config = dict(
    n_layer=16,
    d_model=384,
    n_head=3,
    n_kv_head=3,
    head_dim=128,
    d_mlp=1536,
    vocab_size=16384,
    activation='tanh_gelu',
    norm='layernorm',
    norm_place='pre',
    norm_eps=1e-05,
    positions='learned',
    qk_norm=False,
    attn_scale=0.0884,
    bias='all',
    tie_embeddings=False,
    parallel_block=False,
    extras=['capped logits'],
    init='normal',
    init_std_qkv=0.0246,
    init_std_o=0.00435,
    init_std_up=0.0246,
    init_std_down=0.00435,
    optimizer='ademamix',
    lr=0.000312,
    beta1=0.9,
    weight_decay=0.47,
    lr_head=0.00513,
    grad_clip=1.0,
    warmup_steps=274,
    schedule='wsd',
    decay_fraction=0.949,
    decay_shape='pow',
    final_lr_fraction=0.02,
    batch_tokens=32768,
    seq_len=256,
    doc_mask=False,
    train_tokens=305900000,
    steps=9336,
    dataset='wikipedia_en',
)
MLP neurons of a small language model. Each row is named by its layer, matrix (up: input weights) and neuron, and shows model dimensions 160-287. Each number is 128 + 24 x the weight over its row's rms, rounded and kept within 0 to 255. Numbers have three digits each.
After each neuron's rows, "fires in" lists the words (lower case) most often at its 100 highest values on Wikipedia text that the model never trained on.

L4.up511:155140128124138127107128143174142150152133152146137136142140176164126207126104096164137199134119164128118138138130125119128161126131119149145151163160143134097130185169126097111135125116148160129110114120099133111126160092141088163112167105140117067177141150067151132113097136127137145177097095144098133109091120178088114140127138129086161106140107127154115098158115129149117114168118
fires in: "who", "land", "party", "greenberg", "klumberg"

L4.up1084:129142137112111156102144125103118138126124139132081166080163155122155138140117149140144125105179141118146154127146150157166110102110111120080098113111141081109106116173102103114150127136105150104137156147139172135136106087116127144147098118134129115128149097136127151116120144122158135144149136147161108128132129104120102079153158120123145106091163152103168124098152150113154140069123
fires in: "left", "george", "protection", "off", "emergency", "applied"

L3.up518:127153175138128129126159114132136132126132120117115138137180169148133109127128102129136119087124082129127143120149111105157084112131091156141130128142126095115147103128105104131130115135113140158152145104126092088098140166134122127111160125168114156161116115112107122151118108144148128098113097123108092130134121117112145124155064057146177079085121129121130132168112122131122149160164
fires in: "jr", "japan", "loan", "treatment", "mausoleum", "technology"

L7.up527:141132118106106133144121129086121086125139134169132138111098120160128066112122137101125161121123148136118159123132144163150157103155124131139144143145102093128141131113102125117105113141139140154065131145132150149126126108146200133119121148147123095097117120111141100145079135150120119158184165112147166144092143132122106120089143157129100159134076132076120142095116131129111133167106
fires in: "he"

L3.up830:135125132098162150130138123104137189114088131132140133072110123123161111121148149110118159158123181144122119107102117129130093116124112105089162141123139120165192130103135162107179147179135119159123132154168161143090159144110090147123142129117123121141098102135129156172161134126147133149104146118099127090114081121105117096125142110098149095120090166166113097169135147130119155146126
fires in: "all", "same", "radio", "get"

L10.up616:152123117155119139134125155156119115148117118142106155110136162149093103065162105159126145140113129127163135100120147115100104133109146116057134151133117144155139120122132113144112134132115137114126162116112127102141118101117152110136169059108129104137179076112137104109129150137111127160131169110164136139108127121130136137148124116142125147094128101137180113151111157128078093087130
fires in: "that", "for", "biloberizka", "both", "ortiz"

L7.up288:127136111103163132100104119087144097099147184159139130105148123124117106120122110100124123149128171148129153132128110115156135137148172129127146146108137135174126096136110146113119144156121141157143143122120114116147132147139142125126110131082133109166113144131111146127134137110126125115203101114122146143118111173125153159138144131118115147064079131152143105135150121135102131075141
fires in: "known", "diplacanthopoma", "made", "bełchatów", "part"

L4.up866:133138145138110102117117108112109122163138099144110142120109106114168119128138159117139145163124136122089155169110095164142086154129113146108141163124110118128105147092111095129143143143175126112096121102137135130092069149132164050127154116116166109108101128113139055155142161128152148105148115126076112130116129104110123141167123134126139108124130115129116114147129139130147102156152
fires in: "he", "birth"

L3.up275:145138088117153141107128147131143156123126127095117127137140141140152115130103139126144116131124114117106140099121140069160139138133129092112118144121148114129127103116104122120100140152140126120115111130124064139150159115152158166161179140102098120066140108117081119130097121112143139114152142125102077134107108141095142113125124103064161152120146116122165070123100086145123154148134
fires in: "its", "announced", "ret", "owned", "komuter"

L4.up450:142127104074125140140086104081125162117117110154140130103114128135187127127188133174125104145150099115130125144115152126145148119112076100121130083160124149167132130117151112111109098138135085153102102118118142125173106107131180131117135121127121127129093136098120078118102119141116111106123149158141126125118146103105127096139177124123105149157070148117162093096133142136147137118165
fires in: "he", "land"

L4.up365:124141154100111105097128119156125137186114167138160120097120112164187126124122183096115090134143169149131102102122140101159158081128173167140101133154125169136108126099141139154105138123165125099129112134099056172168095133129165111145120113150142137126116159147106114124133111125152152133128116137080136127122114075123105109111095163122148110146165124135131135123136102136095092168160
fires in: "all", "he", "two"

L4.up994:084126153110146106108121128153129140138124128143125111132167176135113169128160123124128155134137195138116140130126150135149129094116084123120152124155133132085103112116099129077179120122112133123123121118115170109142159140122118146122158134107125087183141119109176100121105098120167137131148130104160158164144108143141144100104105177113159122125116137096085126140101091136169141086108
fires in: "all", "bacteriologist", "european", "different", "high", "paris"

L4.up350:153129108105173108102083102166134100148129136133132118105130150126102144129140170156149117127132098117138150114131128114131150126143108120178165147125152167086133102090134140174099143120129153183163164164108160147138131044129131154149123091144134183151143136108130146114128129133141114097127152127118157153129088159135084116121121135139100134137131190148136167065098137127155106118130
fires in: "school", "family", "campaign", "that"

L7.up503:132122093128099126114112093156123139105119152073164143145130114154132095178127130134083166083123152113154061113127151195163137107164159126149102175138132155144144063162162179144123098119134133134115124161136117126155134141104166139097132135140113098096137103127091113139129118143137136091128125110099108103152121138152149117123117124133115112148140137108106102117106174128088138136166
fires in: "0", "by", "via", "between"

L3.up1529:142125085139105119109163123164128126133113126145112147117174134110130134131101117106105153170159147139107116102127078142127178137104130128103129133125147122113162141157110124120164141124089161123160121104075135169134161100124143117147130129172150132097080152136109109141115149126098086133153134133113125135150111135148112110129093121086116136204132131099127120108112086138087108135160
fires in: "out", "centre", "center", "front", "historian", "rook"

L4.up99:119129119111086134136122114130150158159119127124099119124137195109117136120113156133142115099099110139157081131132099135111106147142120152150167145145074117109103093122118172148129140085143113135138185138118117151123193154134107110097152122131126120169122140134118142147084112128148134155096087111113125117119134161131137122140108112122130124111104120141134096156116135146151147143129
fires in: "as", "two", "land", "who", "ascent"

L3.up1195:135141133125138107071141105108134105126133115122129139128141142132142112129131163139093140119131101153134192131136159121138109114136164103123086112136117108077117098156103166123111116165098130093157137110124139127133162118141156163139140131081093132169101123144153092120090147126100118155162144128093123167163147140118142136103155127149088131121141099192126134093108108122068098114136
fires in: "who", "when"